MLP neurons of a small language model. Each row is named by its layer, matrix (gate and up: input weights) and neuron, and shows model dimensions 0-191. Each number is 128 + 24 x the weight over its row's rms, rounded and kept within 0 to 255. Numbers have three digits each. A neuron's up and down rows have the sign that makes its largest values positive.
After each neuron's rows, "fires after" lists the tokens most often just before its 100 highest values on Wikipedia text that the model never trained on.

L8.gate471:059148129113173125174189114082085133151126139170169141156121133157081109128115143149102096102136158147094125115139110164130136147128127097143108131122183097127122108125122138117127119147135092131134139109118074135155105108133118117154135122123118162153093109130132160089161152105110093137157150091131080105110119113108130134131175074131091135117142126106123125103143141141149145134157173142161120116147110123106129120183148130160130078101105134114116160136151125123141129070171110125144123145114110113172153107138125136133100128134179094148117120126114119131122102139152076157
L8.up471:130114118136087160153160221122099138137131132116137120127126123122118085157130122144158097135154163098132122115136120161107147127132133121140092138078082110173150113128146116131146122156111115147129129130152084147181124099130145155145129140155103111095131132143113143133184137098152102113119128138159079171133152148164105096117154091126116105135077142137146134115136126105150114153063139107129106138178129102140108118131157128157152160114095119138122177108155115124102153083136145189129171136099141136154144090107136154139139135118113120133103108120138165146150125077090138127
fires after: "\n\n", "\n", ".", " by"

L9.gate287:132132127109167142125141139109119173122127110121113121141117121161150112162162168097141147115133111136136157111117122107106102134158080124120176107119155131121161157154127074151131111172199130127108134179150109170157147117139190094149092155133091136162104148138142117143103153091118105125163142115147142094104170140114123087133134163157132110108158116167095115118148106097149150128076121156135106121134144112148122138106160134121092155129101126140158125103133131189123158105142108121132130129114125100140111134082140121112122171144097102101116133180150174106150155111161118123
L9.up287:140115142139123170116153104097102091105122118132150149127134107184136159166133146123144117100095152149126134143142130172094135113152131138129102154097117138132135142143136138180115141125135137157140150105091073124135115129078119077145116099112089107152120093131125129138139108095086115075157124148143141132117152129136148107089144110124181123113120144125148144132162124169191048134165150128116110127138139118133125148101160125159069157125108123101133130166075135142175092107151101112158123148102129142109100155119125103131122123109152150098138064116151148145109134119112125109
fires after: ".", "\n\n", ",", "\n", " and"

L3.gate454:122137125127132128120125131133112158105116138108125128073089157112141158101145127126110115082149151160127089096076148095127118118145101090161162081144175086129156144105105125159136094138135108160110145127109073165150114114119129138143102140116104091122087149115084138159165131067120131128126123165111120159133168186067117114142100138115127169083116122145142143143150151152134137100137096131125171117138122118162115133123144131117121158141132117164134154121085123133111142147117092097103116157156114180177139142120148127131161156130128119159109098137127144118108170116157112093
L3.up454:131136086150129163135106130094152098156095153107126117112102138110151144118091126144148147063087130121156101121127187102111137101130126130147127120147157116134139115094120147135118125155174142137082148129102110113126132097128136156121137149117085149127097187127136131113141126095085099149161113101137136085150154118120136105131185139110108149119100115161098150152151094120120126114126077153099164114134122113132133154120096078090098154110162129138102114113097148148142082153123147158078151105113153123112095145105143144159089152090152133115125097185129126114136128129151095174
fires after: ",", "."

L7.gate398:115103123082133120132157127095105154138120100155162150159130130179125151077090144086131173145110128121116090111117128093072085148145127092112128146133147110122130151154126093138120124111124162147139138103167098145126110122116094086165097106111096105111147130127120105165140134119104115115135108112141133119106139133121189162122121118160147144077145098127140115162142108136131190131144080132141125088131166138160088126111112120131097112133128086151132123105098165089124139123102096153112137114095156112144151131099146099133090145099104113139163171153143149170124074096141129128
L7.up398:138108131129106151104122145158129162104111114110108119104122130175122143131105144102136151122175101139137121158109110142137164133110083145150108136154104105137100178094114129116141144136124130132135139153155093135122105147153122144109132123139105093139110173096141105148104115142146109109125153099143127112138142134157126138138124074151101120162121123155133141129195126096117110125124108101131140173087159136131132093131128106070137140151202132065120168129158145120174097131148130160121165159135135133144077123105098154115135094102109117060119128154167135060159119119148099135
fires after: ".", ",", "\n\n", "\n", "er"

L8.gate123:109129105136124154144118126109124128138112141097174107122140087145131127167088120135151113156142189120115108107147080132092123165116080114152071104102113108156128110135116137119124139104147138125151142126131079138149136102124150151166088092150089144134177133153152101165147131112135099157135131140122142137113110132128080152110163099129146116094113122126155100101131155103124148120154116123115078124148109099134112135116166114150162074116128154121144124156121171133127105126126189173147161130156141165133166115156137130127146144129165108125085071115164156085105166155127118101
L8.up123:101127117101143116125137161144154143113156124148154112123171100180155122144136079145136132085127135144137131128183128118128097108122108126164093140165106097124101105124112128154114115124108131166110148127158108138153172134126149113082162153121146151110137110146157129130134136172149121116116072111131104154109095148096116129083143070146124118163106113159141162100103162147145120138176097133154110148137114095071128090106196111113126110125109140140125191112155122102122135127123150155131131146082100137153153143097117126148136138162126104144119133148118162143156150157074102097
fires after: "\n\n", "-", "\n", "  "

L7.gate187:122141151159174142110085148165152099113098160103081139075134138163106125146086175157147074100116141117124093100124108161123126117124151116081135185121166125124129094108111179132144163118133156140117132111133118152125183142099145137180115125160114125110127156146148120110114131146148146166134106088108134102100084142120134150148096124116148079124118120119125129087125128137119121140144143094155101087154125149151114150135162098093140120164107126126112124111121158142098101089099106144116115131153097137131131111133126147153150149124129140108124140075146153079149127170077107112
L7.up187:167123149098119103179076141150143067138122139076106156091152131095121150127124162138147147113100127133101144162122140161117122151150122120111140143134164100134155114091126148125125159123152164167151104103139146174132107109138108147115124166114161155084091158140153133125108157121143137113141131133112096087129114162128115112150092132108130107154132150154101160141141146113109113128116100089156129098138131152077106161128110103065132113161118129136099110126149145131114105196132116107099147085142114150158156157138129143148085091154133144095137094098081166147126105121132123141
fires after: "\n\n", "\n"

L5.gate150:130129125153143116117073101115161112106142090141127127130111148124144140131108140151111110073092146151161146122126133194170101103146092113128104159101108084162128134131127126162123142128161112164158084139123137106146137132130113125161181142146108132124130142110115137149140125106141095097147134100119129132134144124108146157077126093127098105150085076151056114159125146046096114123105107176129116107090105122117160140097123149138156158119138136115113131122133176143133123093132164116099130137159123143141161176143135099118147114097128147096102142122111130133137158127180149137
L5.up150:134108102150181119104123167111133094115127117147140104159161126100129113128128174110159134148123169168128104165115105116091143100115167109152109150122107150135145128119121179142079113130129133114137132164160137159114176125186116156115122165127125138145124148086168137102106154141117151100088077102126126110126116115109125148106119142159150123130136107158100102139139096109125167104091132142148104095090138135096136146149099103111164095109121093149132107135151131116168111082178130108189134084143137087144113131123145110101154147091103162123141099157163106152121139125149155117
fires after: "\n", "\n\n", "-"

L3.gate279:134138123119120112146109138112157142174103141140106186132076086132101176124141131162110135117140105158085134117145146105155137146139142093162129106136151127098179154148143120099160125151143144161124121156093099111160083160132107122167065124102088097139084115140122122155099135105115103097184121138136171149151161140066133106112085140152147154105093160144142124117085136138137122143161144126115146140121118139116118143110124123116095136143148105140118103125109132121155137173093135148123098112159128098114108137119098156130140141150109087099108108134102152077109144114130083096
L3.up279:126110156127153167123136107131142150144140167076163142128146124126158165119179144107112133093097142123105160112110123137151162106103134114155120082169173179125151082148099116104116130130128134122144151108104117139149103117108118132160094085093140150095108111147141135131127124133109100100162141111104158137097188119154108097146149135099152185108088131104110160112158111144148143099145152131176114126131145095123109118142155085093118136113091086155127125140125135109142089160165096118154129136152139090135105136178131138113101113105138098103138132156123115125158138096105085163
fires after: ","

L6.gate8:149140106100159139125116125105084113124093148094132112106132126140105132102085121100128122087113082196118118151111092111097107115165155116121152076143178138118154106152115103119105129152116096163091135140177098115137124118159126124136117137070127086135138136150143128170122128144095118106121140110108109147158170123150143124105161182084135119092112137175090117107146140123128132121115105130112153114147105105124104169103118114095084133164115096129160110119108118148134095145106132124166140098112129131120114136141112142087164164123159119100082139085141111153167166142142134100
L6.up8:154161155136129118099097125141150134102134102098187119110123124140182152126123179146105149164131123168100114131096163103117076133114144121126146118181127126079147117150125152136130165127136166111121111188150128132137123108166107156137117107106144123114135153119096104133173113097085126121182095154121159161089117158109153146091116134151132163131161124113143124088143132167106098131116121125132134107114124132116108136138125086166148179102120075141110107114144134105079111107137106123108127138087115126084134104177095153140094148126143123087095120096127101131146139098135130141
fires after: ",", ".", "\n\n", " .", ";", " but"

L5.gate90:082153137131173110144123079077116131106135104103117171105140136063100128128108153158153123146126134142121134094100142174150092161160140134121139130123145126109147126107116117137107147171135129143082094159162105129128118132145080111118149069148129156174127093158149133104159095139118132146152125132098123097131097115118110111138156083116173127078149108125087126141158130169102090127130089134155148114098082110120144152130098108142115128147140119108112160094113157130161105115071116130161163123126118117122156135114113113124124142148117174140115160121101141093156153140089105116
L5.up90:126162179108108119151101103109107144093160113114080091130113174095138130065147184166154113140106136129087117118116130178131137134093169131132146134105144182145148107109188143136132118098125141108122140121105115143128122174165100133145142098135092135134085128170168141142094145113106152138103122130119157113138128105121178139125106118142144121104111124160109130131163147144137159168134141098171108087133092136101128171117137112110129147140150104173138120099145145094160130123079148132129166085132117113143091115166112110149142133126124136106162146100152115096161128146124135114
fires after: "\n\n", "\n", " du", " the"

L6.gate7:106111151122143097135119158099138130139154128133123125104123157108106128138141162138042160057117124130121157136096143188095130105122084133139144155121151153104166136098132147156100109125124099136135150179141125148122139138165071100132134125151127150119110087134123140130116095101143130145166116107126126093105093119106116134155103083150153102144158145134126152168132155131096098118138203120128125141151167151109161145140128115087152151095180129102106112165128136147098144140124098115117138110153106149139150127116112151158131157097120107110107124130110156068141164131120134150
L6.up7:119121130135130177103118138144127153150146125095123135112092166090110118187155133132134113156172173158138141090115156146148097121127146133098153143119132139137125120120146144169106130095157121114134132142073158153113117142136119153159084141136091152122098113173149146115114103168100178156134165108090130125110072154100132094165142093186122129138103114150116169088113141137143148157118113153142110144136167129100156131097129122145124122090078089113122145139124122108101098159090144131092155112105165109121156125132109128098103106147172139114115102081110143153112145138115151146
fires after: "\n\n", "\n"

L3.gate190:141135160163147130140127121119168125100110144125095115121130126158124130145123157116136126119145121145087147127122146163124133118131118140196124125119165129131124134108085146180107104118132133158139112157089076141131126122121126138150142117087166144149145140145156129121089138055110103102173109140120172139136162135112113139150134153131164132129109111154138165115126081163144167109127129181117097097132156080145120129142124139087146140108076136125114133115104165087136107156115133148115173105143118178124135123162166151116154128145145110104160124067144153083168147135128105067
L3.up190:126118145128201132126102152092152110162128105145153116148100146084163167119084135156134161105089105106079170116130197127131132124193147120130153117145153140140152112129101141159093136088136140084131162128071119123147127130177114114165164126096146138138135087126119127117093096167104096139174115126133165145156161127106107110129130107146124156146159130134097144112134113156121141116143099112141112122136103156152130131146146107137098132112145138184126089138135140150182096110135117120117108111098136176124090121118103162121099157133118137153127137142099128118105128114153132103
fires after: ",", "\n\n"

L4.gate503:157149125173152180134112097122139120134169116122159052118119097060088137124139101128121103117109134166105161133159104147120089128141115160119117119149119127149143167093115106133173133144115111135121142142145148134106127169128123126149135094140145166128142136152086110133121110113148175135128096109130146160136103116162114139145139161107139127092143102117114108145120115103063114117138107128123140122080191169180102119134117149137122126137161124173095156157120099110129118113153096147125142085114128124138099124095116147170111113146183159152131154119126151129099166137117168118
L4.up503:150110157147157112138113108118159125113107128108156156143107135114132092168127140127142122140132105136108146142111108170123090159099173133171124062141121136135121093124182115122133116191113124108138178150149116153114107118114104154164124100112138075134158172119133127156133125102123125155157146134135129122159105132166117215155128092138158099117129144142119131103152137139125116093147169146194117095135121109104095133150117113087107105115119105165097144090106115163129102123126113146139146161124153136183123140140122159146143109124151128088103132132143136128152158167099114162
fires after: "\n\n", " (", "\n", "=", "-"

L11.gate403:098165076151123137159105136116130102154125105155102146096113151159127185142147131111116156085186119149133131131143141150165139139082157148155136112130136133142134145130155150138110141160117169164125156178126119156082168117129153121120082123157136108108137123139126151136136120126144139080099143114083155111151139141107159140092135130101157142133173159141121117123099148104126114117150149134161112129111126158109126120122091154100127129162145112160150120137123100163135062157119111154110156173132167173137096175137147121121159160165094151114171094138154119132133119110169156133
L11.up403:128078150097131105127121102111115116131147159118113094115167126114140110154067146120144081168142159128167128143166134121092125085160118085149133107160113132106147135160126141145109138114151143135157117113093142163088135139105131135067147169103135151135155150152118131151113155116117108124095130139154069123153128153138125112113160164066123134161118130139141173093120137142119103118153107144145099118163104134101123125130131132138135113117128147143103177126148187135087165142144127095126144127161140105154139111144133135107127108141167155148111130106170162088144097080080131095
fires after: "-", " al", "e", " Al"

L13.gate205:100120090159136114125150170116107109099104096136100125130112104132155092126117128082163135097107060135130123084104108164086136187136096149130114117143171122118161104147106116129124131135139123121107150157117139117143095166126113104103138159143135138153134114131160101153172109146143134124154123115119143079119141097153126147153143112116128141179140098139097177133154135169094149116150130151177124166122116108096138172121111121141165071101102111096133153143160121131179104091122146119109124148138157141112100125106083142126111158171116156108134133134171144078146120137150141117
L13.up205:132102127124116129123130166136170118096137187147118089146116126096148130118130149147154122130113143164120137153103093107109113142144152138141113051129077133137086107106109160077122108103076123164113146133120134078126119134117153161143146075152138142099170153168171089115140103127171155149138113139090156136134129098109170180129160084128122100087141103138113121126131124120138096136134116147143112148104134146128118100135106115138140154124112114159152075139119103124119126140163111092165147092127118107118153131127083108141138154114145150164143091105165124135146104123133125073
fires after: "|", " |", "-", "\n", "\n\n"